Weights of a small transformer language model.
Size: 15 layers, width 192, 2 heads of 96, MLP 512 SwiGLU, vocabulary 8192, 9.79M parameters.
Training: a variant of Muon for these matrices, 10389 steps.
MLP neurons of a small language model. Each row is named by its layer, matrix (gate and up: input weights) and neuron, and shows model dimensions 0-191. Each number is 500 + 25 x the weight over its row's rms, rounded and kept within 0 to 999. Numbers have three digits each. A neuron's up and down rows have the sign that makes its largest values positive.
A block is one neuron, or neurons of one layer that tend to fire together. After each block is what it responds to, as a language model described it from the Wikipedia text at the highest values.

L3.gate108:519521503534520521514508550511497492485505482452494459464465485517516489483497482475525459425485538497472507480497497479538513529492525444481496499512502478488508452501517514495505426476503509528488489546471503490531508505488500514503504535465489455511498503530497505529513514542517515484491524524528497507505469496519484493504552529503484513458512511500461458475504498505459535479542526526498482481514510485496485496481544508461501552511526498510510514475526557552470497502472469511484521463490545506505448494504516484483522526547478502459454523519505468521542459537501511489
L3.up108:525525507503517490500505483526522478536514514483536433490485512486537531460507451483529472503480493545489477513528493489535548483492490504518479492502481505510491479466507503516517464494519493447515478528497488499481500532503512484510485480471515498526487508527496486446490542539503531535495535477489560452478503496551483492508553542494509502494526535548525501481483521486479534459513458493527491506512488499479467498498537477521507502503521506522510493442476544512516506493453499502495521488501495555469458486471556488503525542525510459498491537514529512495513475514433460499
L3.gate200:505511504502527512462491502551511463520508509517515510473488518496489539531519510519467461464533495512498492505473541488547478498477499474480495493500508486449502467486510492501515507491531492484485520564495528494518507493461493506473466523504484505483508468479477518500476500479548493541514523506486501509470523573515532533543555523503536482460512503536507531482554484519485537474541527515506468485515458541547496520513497548476515551525485544500539491455486491463541517488483500506467506487497534501494495516481482513486539437505504471560504508502510490512478467472521510484
L3.up200:534487488457539493486489460540525499528488515490469481483479539477512539500496483478478461479513495538498477534457514495547476508467488478498472532490500460460474430473530524484483498508499471484508493538497530486512523486480494525460456469520533505477512468479474465505460522520515524525484488491452524512483503543511512494505549553494547490494504505522488529540531485502497562465539513495525482504516492535509502514526502491505506520509505510472475470471485508486558535476497468548496505487501523517503525544489492499501520474503466457505492521537540470514486460502520521460
L3.gate220:522514468509522510473510495506511512505513478510525485483445517456512543452484453483482516523513534518526469483491482466502509517452470464519506498490486500440507501510477474495503501488511492489504489571523506473461455487486516481516551518508499514497518514483457505555451518568498486516506534463508525508503504558479500522512535504483512506526507531533517480486510505519474477483472562541509456482474527543498550524478516493499515503469536490508555507509514514486511523497504426517497478511484519507484487442514471505503473480498501516489497523500501528496529480538487498538
L3.up220:514498517502520473477523518508515503504535525519501469440442526495495497471493449545449484518491532473455473516500450520507509507508506490563457523513462488426504480489495532517507464495494489490516504543514496475485465506444517520508524497495498472526554496498486509508501464520500475503505519486479523484468525529499516476497533542474472474472478507518505433518528469525492533523514524519508496495487526539460518534505509526497509477474503476518534511472528511455516528495494467511465481489480526536502461458486502530507448500520508479510466513531496497497554495501517505518
L3.gate275:551528489495538492487514514511500495528497493514485489460493496457505527506537500484455468498475503514496499536514430513513493524472534511536455473539532458439500462496520513525511509499491492458549486571520506494480512529472533497505529471520468475525484482450525504470463487492486465549476544482511491521490507559495528479515527477484532495495462486481510502464503458482518483510509584491487471532488496518469508477506489477507505528477513514535488492497489493490524490514473504517463480498487525505455454527505470515503465524473522508485507521503545520507494499508521517523
L3.up275:509463537536517465529524456522526509507520487528487475482444532444486490512482459515489489486527489492519523515487503498466545482490526493495530480518555486467492500527465494553476490536515476475518461546528508495504482540511542485497487502545458500531502488486494512532487479535478524529518505470525500468511501500460502463490527453534535471450456530532485494497524500451513525517506562508500466534495509527487509538478523543498530515470501502512498465482524515517551539514477496524530469478504471463500478490513499490530496513514480489516515523482531458508481496497499481502
Responds to: Final subword pieces that complete foreign names in tables or lists, such as Gopalakris-hn-an, Niedziels-ki, Yangt-ze, Hastapa-da-sana, and the unit mi after numbers.

L11.gate50:512454486507511503508505495513539452503523505476500502511451511482511518457527491506517498479529526506534522495484505508487500498474474497498539521469445475470519499484509479524524487518510541497531540559525472499497543494497482498505499515483529469501484513492509496477517462504520457497480497510491550494536452503483492493488538473518521459543465475483477557486512526505540535473508522477444450488465504525488462521487534485518481498519525501522541494489510477528463541547528489536544516526492484493500463488505468567525481509473454530476490501512515506458519457496476496468
L11.up50:515494494480524505527476503497506509491560487505496491480483511527502496492500479536513561502527493509510500480472449522528470485509477470538491490455457484467508499511507447480526490469503454530505560523496488520490513480500476505493519453506467442532548493485463507491481484519514488498502500481499531506513530495510498512556524471543514506503507533469521506486527480532485528493549517468480507513455467529478472461449517532514474487503495490520559521486530466523487578544481546511468507535506531495504493520480482515488472489491525518509481493486557513484475505506484533490
L11.gate492:498490512487511502460479494494558483495479513493496492490473524489481440483480491479517562463492495465505507537492498544482496502468473486515529518534481436482524481471457464502502501506539482466503500543494463511503527483465474507517518518529495505483463558495525494530499481530544518477478509486514515450529528478513497493504450487478495468516477510481557505475498490514479485501474488463479505486521513533505464554505501514508505447506513484472529508550492465494498456545483479505512471520500532495465471441466464510471510513500465502544513497529456515525494492496525491463
L11.up492:517524516422535520536489517510488464524505502497485501510508515487505479500555474513498505520503491513469521480523490518534527462532482493495443458470497484497560540498471494508520531556487500515496488542532525504502512520515441495486501489573537465508536516476504520481494494510518510542466547495522548509487492529500514534516502501471495478480489506491499515445486483547514485487522527546483493527509517482482500495533519513497472501524474493511535486500481482506505503506527512489489495512430461502501462480525481479461503523499509517515466522513513540485497509566498438479
Responds to: Word-internal pieces in the middle of rare multi-token words, mostly German, Dutch or other foreign names and places, e.g. Wohlfa-hr-tia, Wissenscha-ft, Ra-ider.

L2.gate14:530555505487520504522534503474491484502489534503477459499499523497542497487479508484521491546503442508495445477497466522502488514503444481494479505515522498503500477490452497518468471520512487514501522556529481460521495451485503505496511529510501482522500511457505531503559513497508482558489525520524486468515493501480484521524513550479490488495469515518534574490527452490482494501511493484538508531518523512519486513538497497519450502493485517547482500489512493518535510529449500514516482518468535503466530506461458536525479516481541500498491541465560539527523510518533486505
L2.up14:502525540414496527527527514477489490485503508515478456498512518519519522541554502477484510494531499527451477470480494505557510522539504495495491481501537521503501519507504495496482474467501500527522516497482470539554509469446486493531545525444526480498526495485483520480517453518494511479509520512515488510487509516494496509541545522480475520494496458472520501528520484506454543470486525521487476503552499512532474446521523512460477533474505520480514504529513491523482479515459452502500536531484508488496528482454512517476503487531536467545477512503481537457479505500509503513
L2.gate43:508504486485487513510533503512493511470521503478515489455510532481503528521509478527488507521492482518407491448532517449563518475492507500527504546524493495498486469512505505518465543505493504478556512479507467484515506536472510509460495497479552450520540466491533491508507483513495479476500530483495535485526493505463499511516494463507552495519478457502480529521491503515503526481595521491500487518529432486447478476475501525504500534528491471482515476479520499501509483508490523512479524482509494528489470498497524516468504496515499509474497496514489467493429510538467507468
L2.up43:499489512504496546580493481526472495512504521525504476485534537501561518538508501489507492461462460462493465480490502453518500466483444500523504521475486474486493511530504486464453504461501485492504574468495496468525470524527512529508525519484504501513517490528484523478517491541491462513481502492544520491481455513455478482524504504483542497508492499520494502541530477491511484502556482505557462540533458508465474504505497540510484471533480545476498462486511524483502485503497528499515483512510516543492450509528522497507486507521503439512477517541498500490485472505494491500
L2.gate79:538485522471495464509530462459514487516518487505500469478467486491493510523534509497478497486526489505483470539552482447542501497491562490475505516504492496499503468478511497540484444497544493482506523506487542484510514525459485459510453487515489526497454444509499533520507487513482496515505514482518551487520492525506520536509474465495485479477485493515555506466517491505488513489554537525507467518525486520517549548537547490490533492477502504517465484516535493489526496520456534546497490522514494510486493559520501473522465477506523483518511543459479504518449483502467473494
L2.up79:542478538489524477494522480482497498537524503481510493434527498511476508480550511492507497491501488522483476516523485490554542469455517468537475519479513486462492494482548505511490468495537483462508513509451539514490495545474510495505446528468492503479503483502511527501487472538489494498516513494470506472479533510510507522544486507477512492489465492523539493471509481467501548499545500500487476556486482501540542517557547493500531491468511481524496524487526473531528488539464500558514506518513510501490496505528509509479430464506510497534545535492474498534451491477506513502
L2.gate83:508491498496524463480513476479503503485487493462488457494503489517523524540523477475492507522476499522455502505521496513481498502484503515509484489548470461465485501468481540494509473614505497525526484498456469504513452489483459514473533492441491492477491491470507507461502487474491457545510525543511520502473498540501512465494494494474514524504496497531442511481484485538488482521544529494510483495488472466513471524465506546515538459500493522550496479510521474505493537515503510506514539511529498532518478471532537513468506468519544467530524535493492516525465502499508545505
L2.up83:534484513495468510479496478484499468477476513460545472455489490486516487535483480475496503498479484535467482470491476514492529484485500504529526518518471511467470497508500470492486505541498533493536535498502477459491501572484489507559550515492473448534478499495547521456508492546528517504528482513481507474511462481440500498511516503497465498513525499512510489438528503503521507455518566516492534496498507451534499497510499473500485491541476548505533505467466484499467505490483505524485523452532480509504499510505508481467511456493530448547510517505540506501530533473499502515
L2.gate147:512474465491537492508477485490485479507469534448547474463500541490505522481506501467494478469517502541496472540485427481522526509461483476502476508496510508461491497516543514534511468527501526512529526516523535461490467549499480471530470492483527499480505505466543526500456537535503500536495501524470521520544468530498529496552540533473540514512459497565507541490484481495417511499527506502513480558495489506476491518520500498492500504484519509514486526484511484507488489529499480506474515508483489505491528480490519491530484461511456491533526516480515506476528469524491504473
L2.up147:523479474539535505507518491519485529512504489490560498496514504530485469476486510530571476496493510494455532495518528477502522530452487519464490512549510506468528539485526463473515525499516476475493486474497492511519486505513499529477482477507557484541454518501477468470492490532457504498549515514502499498524474471496534454524496510496515537504513495516446496509515506502526513507476528519463528501527531531480500499475507485473475489538498507499529543502557544562475508508480515493531533478514492505501537505497529536507466456524485481475451527476502485541560508486525520517
L2.gate169:511475490532514507450524528507480481492531533508459450499496518502473528528540488558520460509505496492539491531512489511491511517484500505459506532487458500443501474489488496499499484504503527515512496537492515520435493502476505546499496518517544478494518498513479525510473518485436484503497526551499564469502482502556531509485514483510506495500491498491495509483530519439450481481504521477477502479479503498497521456524508534508493482547473531533489494506542528517516526496490525462560511507489523502498530542534458457503501509462504507486515470481513527535485491471478559491
L2.up169:519500487498550514507525457482505507486504507519520524509457502514519515521563490518525524492485479486545503480489430517482507455488473505520471523492484475502494478493521504528502471500508494516475533527512501493488511474486510540484539517490475542481499519468475492495500507501521511526466523518521546458473489483498517543539471507441506467509500505498539534453497480468473504535531531495508480452461491471467510482499492501524524473500505486533520485496507496455518488553478523497513541506478533495458482524487489494509462510464523466482485516523503566548456514431517531468
L2.gate252:510527513449548480512492518529472488463505537504498469482499571484470527469526480526491476497516466505518477515522441486512527508513492486550479495511496512454488466549495536545483479551520528470479527512551513466510497505492497497507515483538515521479519485514499531523463516523531507563446514495501527496467477549499482537525530523475521445515485517520518501478508484467489501504552556496532484512467482498506503504512516519489511474490532502484503484479497478484534475499503454512517536471475480509506491493506481512473463505482484485506526521518438534522520469513531492500
L2.up252:490522481521530497503510488536530490525522518496472505477477493475527529476488465509493495489524500562503502500478482508521535481473507507542527507517510479449475497521478499567507509491493504481531506548524521496490525501472503503494502451519451489471496482500469516514450466539517496494493524480506540484484479547490526497525517539498523497500467481538559489480498535485496542510527566495526479538474474523569523511477467515479503535525493454515465500478510470499543473483495460509511514463495516530464488501469502528508455489482466501443535518518523510486498513459524513495
L2.gate487:472512521474504487530462487501503499532559500507514494492439484484485511521523545436481484480491469503497524529497506515513524511503511475497529557477470518487517524526488508509471460501487483471488488481515500456509478514445503532462474524481496465503480465521507511536505461505530486502512501473497513500475491437460511511517487489478462490501518523524506488479527512499543557502495508460506495501476493519444537521514480510494549476524436483524553487460509509502489500505500489501523573494496499521500457482519507487478534486513476490568547512457461495499520500497522487499
L2.up487:487514490462529507500501500509474508507554534528477524510468506503528500504507498508502479469450477462509502525521461523464511524490489480488530516513448492497518456538513497542456459538499484505463517481504493523520488516487474492505455488491537518522488499497522480520523525505496468509443475501471516529483499485537521492520492537465481431522481469467530513481485484488456500473478495484499482480479488488473523476506496501499573432476522476479536472508469479493513492538476468511538523519498547538513497473554531492476501501481537487516540531504485530529477498478524496546
Responds to: Word-final fragments that finish a word split across tokens, such as -d in sentenced and attached, -ing in synchronising, -s in detaches, plus the second = of ==Heading==.

L3.gate31:496497483446549467542482458469513494494485526522519493467516514499489461483517469493501467518524492544512432504522486521497535504469485471513511508519522491489482461532525499488491483477531509487524517482529457480513512494473500454492475513524500486520498499461538517487465470503502467552543481467504519512478473510527492469544495559473517522557504480531444520496492509485508525506493508505474479524473511488526518511499525512531479521472519489467478498521467503578502521534487478527466549490496462499487474504547515485478524494462499521521494529536524514525499465497516544486
L3.up31:530528529472479483522482492457503475528497516442456541513514515457513544508480547469498454484487466532523494476477475470483429482487546485512452490519512506505500503516490519458529454497475523533504522532505520525496524502506470475488500470474495472446490559505535457501502497490561488460501539521483490460519486494507506524478475512524493494498467508487513510535508511497530492501548538463509540523509474496496475463512496545498507511515495512494546507509517491509497496475491472453563481475512534470499485492492520498459515445485509497508541483513509516485485516513489488499
L3.gate84:566501537478560467510459485504497506499438540483504491514508499494454537502515463492520513504500480563526471476469453498542496516469490493500480514440509482505507486486542566519491475537489539494508528506510481489521513507504521524509496436484493490473510503443489520490492519502512504504509489519498538517471474521529503499488487549487523474527474489495461526479528526503481537491541485519559473512452525488505503517500517476519529519485489495499482504493510514530504549500511451519446498514516549536475492464484498515511511523497520486500481514508479503526568507501512515488
L3.up84:514512533516541474491484492497507495457451527479491460480514490487467522533516473476509429489531489489540473524435500496523506526489466523476489488465476448499474488517516500493522505510529562483516498508482469531506488508523509482516456487484478475494489506488503511489505549512507519502512495513473531519490465528538462487462523492505502457487489518502512517534477518508490540497521504497499503497439501495521479417523552489482516513513525520493494471513508527519487480484487486509490519512468541484472527470536455544512521515488506483504538514501506485591530466496487531521
L3.gate206:523546497493505462547479458472487514496434539500476520449562531512450521517498468485533487512519527534518503511486476455537498507452507497506461469496519480495501487476515495528478481553489506438492504527512470495519540491507492487508489482506484511512449469503539506519506525480499482499540542459479511515478461551506506508475503537478512519511487533472503510483466492516510458538474492547505489505515503485524514469485506480525460509501471486513512522512455475513457501447530495538494518503473519523474488504506538481481479488460515489519491504499501523492482503479535542549
L3.up206:500477529453482504482457503473535450564498546506509489490483556532474518455519479538518497480479520494502512484484481461470498518493520503482478469498519488513499483540490514482523465481491515506497466507512489486491525518504518498515499471534498525510493493526528488528477526505506447481515530476546490474470477517476548527474528475474495528466456465507499463489497517486447517482526498489480508537514513473525471477464537506493488538495512510487515485499490514492508521538503539482532497442524490453469531491514522520504537524445506533502462518515529566469491467457521485514
L3.gate313:540509521510523480549485460487498527493451564511505517448500480520494493492527479500534506556500478511461443487514470523485532507492539491531508496510485498500470450545486511476512477521549484491515497500521455549487519470443508514493482518506533471460453486482532558500484479548515456521492523493487501486496504520529485513516485522506538505526507500502507502493544487478507509486561528515520451534471519494467468505517532490481508487477488507490467549474527488461520534509524486505505523491528493528505494518509521516517497477469475492482508524520525480491509495525538508560
L3.up313:515472499540507539507478472515555496513465557516477515446521534536459528503522521515492497487495498539474454540521495459527488497529530486493495477506509488504500456515485482479545474523512531518543497492504497555492519535471524490510494505487552527480475522484583504471505498547538491481504504512529490504455489484537513500523475500509522494477528488504514555510495523485495458533515489507510509494513509505451467479478524527520525479482484495487490495445530477452488511518486512507478532553496482458475527524494495507504509461500531505493558493530515476489474520528499482513
Responds to: Final word-piece that completes a split word, such as -iers in Cuirassiers, -ature in Miniature, -ó in Montmeló, plus heading words after "==" (History, Career).

L2.gate207:495541470468498458506489499495473485509504488486556505504518499473468463523513502508487503489552462516471514466460527496517510537519522479457491504513493500448468559483532520545497515499500479498503538461485499527517501462497511462526524510513556474563493526475495487511504471491466492493496513507493492531552493513479475481498507477510420491475483496549542532486479518475506516488498524501458498519500518503508513532489487504440491501485515503489501499525506511493507485465533510528520414485452494461504496524470487501477487454479518530494490480510489566494500479504479475479
L2.up207:511435490482465567532487474486526478477473489530499497492541478501514463498512462500528530457546526505496508473528504506539489523502517499482527489472532502466490484490468523507508467473485532532503515537485516487465526533450506532483497514476467504498474475473536519502489463512529482502506435492500544461504505504490505518495541488490503489519507501451528500506528497482487475464535505472530516480479483543492493561491552533512527518516501499479479484515522479538499527528482498458474500532504507557543503501544473503477512537473495517467539531503495473466498476499528479524
L2.gate240:472514480493498474531508494543536474458524472472461501478480492502491481461506526544527505504553545548503498511506499495472505521534517482499495484480468475451483514517469517478461555502521513515550481534479501521531495468473496512538510464506464459503535490474518523482539493526486495509505524476507480450520485483574494545517501490466457496513538554509545512473532513489504468478496472443483462502470477506491519491546503531495525479493501515503520485488536525501494505546461534491529508512500485488504497504471463511523478473514509496483444485504529537506515477498490491488
L2.up240:502501479483550482487487509466478491479468522518460520510497479493502507495485491533516488506483488521492477511504478503470476506473513521538499430500473492520502502498541542533465502504482510500491493538548519517531485477511475557520490525448482550519538495501491506520521524480565488507526525495508513479539490503534467507533525549492514513558457524526511480459535461421473493514523479508532536516488482508470511509494494564517520492474542489481490477480509500491469510549464503478498512517502518528486520488487501506506465498485531453478458522517502540534518479491531507520
L2.gate289:480499552505466459531487542494462501488547487450466481515501566489472534467537500481459521500530491525483507469484505456531516485482502506502462522494483467478476498502507533484489480511499530542540557523507457476485551505511531523494492508496513552523474497485512524481494504495499500535514511532495525527480502510507508509470501513482459472511473471473504516494522507538505482508513487530508466542514514489521495502568463461480500496507517486515507500525487520522515504484496502488508494494489530554491494487549453516475528492520489511520470528535468577524477476454465478502
L2.up289:489484518479526470550499515503482504518551503458475471473509562501462476464534538480479524529507490518462525477512472471493489532467465506494468509507506503488480487539502545523480473515448500493519532506494486459516548525521474495496471478515515525566497505476504525455475512476482504532497507500526498513517492524529523508489511548473494461490452500458485540451516500502514480522505514525511483537471506460476477505519496505491483473508507469500487496489484468504495504473462506475512534499447498539472494491502464521480483490508497489519463533534503599517484475488507528496
L2.gate334:517514538536514476465543537525493504477484477462505513444482538501486481499473525528495494513513473482492461487509516494510481454519456511463499482498500491535496521491524505505524516499516518495443511500512537481478510515521475472514441507497479460484524513531420471473480526479521486509520501508475504479542485495496499510476502528489511452535457566535464450502463492463467475476472523483505485499549516486495512462515524524470469517495509505512521459504499502530509480534474475471482526508468524465497467459481520464516505516508503499483508500489497497505487493489507590498
L2.up334:518483485501532449468530503538511508479501487479523447471461553443508482482507529511477487511510489496518470462501463517501522524475467489501472479516522473509496494512499499504516494478502545506469524508529533494502523492528466513524455473513498463474525517476458482499498495474524490520473538500442504480512444462481515510491480550461530466529450496510494469512469452452462475473487510497509472504505523499486501486492521527492482529468495512505520476504492502520508490527448474516443501498480536486502460458500522475499524485465530503481519558480509483500497487527530553460
L2.gate369:469529519543569505510510510503498496482505477459501501458513500488516552504559535508496477510472501543479514551517513496515494511497463478497481527497512502540528497527458499508500507521508504508511491505455514455529524493500500467524517486535476568490491493444519553523495500462491572518499505498519533447501506532510496521479459540477495472481469507481481515539468495487497476526454500481504481553515505514471478480501490500475465494485489517504507486444532474501492477513499473509509536467477468471487470510525487517528488489495475487537564501530489503540463492491499519476
L2.up369:524496479510558509519499541488517499459500520449512510453509514496501506487544511512483480506458506541496513519540484499509474493476454462532487511506525520529507514516490498549484508527464533489501535518475516464522495475466466506521504492497509531478518482457508512543510517457482550504507508513532492452506478508537522533484449553476492496471454513494475532542461506469495490534487509490521486525525498494476451480506467538512473504504489523492510488476537469493517511481480457490502557479485490482482470488514516515514486514482535469521538517546488505549432495489535501475
L2.gate458:448499501492543516516456518498515490482490508449507477509463516502463571462510551518508474457479487462501524501481482475494515491510512478501538498496512488491499458492484497533482470496514531504549495480508478483510502497502520482491485490514503502487503505480497514437447518446522476504485462476512494555471495510474478531497557465524505492457551494466511480503498500499521541532504540538496473536471506535475507491504512542539509467468508540468548465488484497499497495493475457479527440520487523492512495484519556501498508492465509515501513490513510514469530495505525544538
L2.up458:473548477458541481497489497492476497501464498467514498466485507491531486505457563486470517463528504527506487488513468483524499471470489521526494486486539483517483471520484529539456495554522520472502538475506450475525511522495479491523463509475478508518567503484533507472495521482505509572524492476503516498532506553495495528549527527483493519499512503491534519492506487523517488521558519507542496556517479502490490535520470506518497489566529502519475511539485461517487509518484492508531538493493475529495517473481551468466516484476497454512509518507490474487524503537502512514
L2.gate472:514511502525522468544509477544509506493526500426520510541492499506474542490521543484497480478525512535478540537485500461506506482513486503516519506503511523473472480535517531535472516521565481507518518500509517509520514509486551498509497438487455495534508510511486475482552533485519522526484489477519489500518534498508514498474485536481457491489509475505537530510491485481481447465510525545483532513506474478515472508481509483481462510489532520541504503512519503560502514469497492491533475564486471464495469532480453489515485517547492512527503512490502488550512471450459488499
L2.up472:518484511485521483527481482514531547510486479460522497489478484529529516495485517476521497489495495542507538491515449464527509499438518512526490519496557514471466475546516550509461516561564506473517515515513459494528535496493462508506495452476520478490519525476497452482546562519486473509479485498497492515530502487525551475496451534506486531521500478476509529522491453473520522503516483514509494491501477503482539483523496510551477513518461502539512485521516488509505518467459489516516517565450488497484496479498518500476472493498516482498513522478525490514512480464481497540
L2.gate511:485505481523508508494490495463468502522476477523513530493506516502488457502524489547497481499495471488487527501518493511502504501510455472514511469464505499507543513474454514508513536525519476531530510520486484529510528485460554517511511494525495518452526495444536542499467505503485545509509504545503480524504501539509486540521502521522474479517495506504482474468472503505477477492539522519479472519484467476530429536513515508461533518499552540508503490519501512473455465503489540490497471460498460500515540474501502549520514484533508482570524511500479512552531517465455460470
L2.up511:528543467510555508522495536477481515474515478543525483486489502513467496507500525499530508488484469434475515474521494515472517469504450490497547477524509540517498494507496535523489470518541518501527521470527476507513486498508517537491545497513501514488502481527512507490486487477509514489484534499492531544463501514507495489557522501443492471505517526530493496459513505520457526531534535505519485501483534486499476492494519513512509481523531527526505499522490520444498490503484524527530535472505503511506559484535525524508472512492567469507540556530472523573554472508504517496
Responds to: Final subword fragments that complete a word split across tokens, such as ider in Raiders, spiders and glider, and ular, ries, ova.

L11.gate64:539491477518489516511507503517476515506515505486526505464473504522502512483481484528484508471507506503480501539526504504549538487469480435472530496505481515547486523484497504499537465468508486467462512535480496484523492502516477497496492467522466502524468523487527488550498473501554464503506536498530523486483524548527472501524453520517497416510470521504509485443494485504499551463504517465483486488508513508532541502462516527494484544477506495502517496535512506523543464516535472496480535526468488472533504536520512494494425517526501545527514544487492528492469494469512494529
L11.up64:510498461534497545507505473531498511502522512475520532491495483490538497453482479500534527484475483463485516548500506479524487514465507500499545502546466453483492471479500514495508445493475518519512541510483475496490498499484489499497465519481462501536505523475467479529527505463526477503520555472502498502526519467487486517504458505475447451468507501491492498528492513473489527491494557506494503482519512482497523567475519562488468499546525520519498517524470490538519517513507467475475514527463514529540517495498517457547476509466559525506471470487532500490536508465510490538
L11.gate265:538519473522505472526493501481480480505531507484528475471483548497482478554486492482529504473519516513484514499524493545466521526477498523507520475484488534504517530481462477507538473517486490436488555508475504508512479527467502487482481473495449496496525527463495479512480474536485494512515518502488509504500472487505509524507456530462473469482504504536533488495517460502476493469503487474488483490452471500526488477504542541535564480481494467525492533562473471483449481512502427525534519507539478492497502530465499489488473504512518484512439516490463517482501492454521524483
L11.up265:511511524538513476506515549492497464504517464526490494497476518486497547519481496487495495481515540496513502464531494537481490527491461474508533533547461482522484516487523517469533484520508532521494512493508576458465524512473470493454506504524473487517523513516501491512517521506516476500498519547490526475466498503513490521483509467546524475451437514503459490500493518517488573490500493540521533482514480494516482467475523497497490504475537456498527480513519452471563530516526488488497494484506528520495476470461563532488490476519509522464495492502518531492463487469476541515
Responds to: Capital letters in the middle or at the end of all-caps acronyms and codes, often club or organization abbreviations in parentheses: CA-B, BY-U, ST-K, OG-C.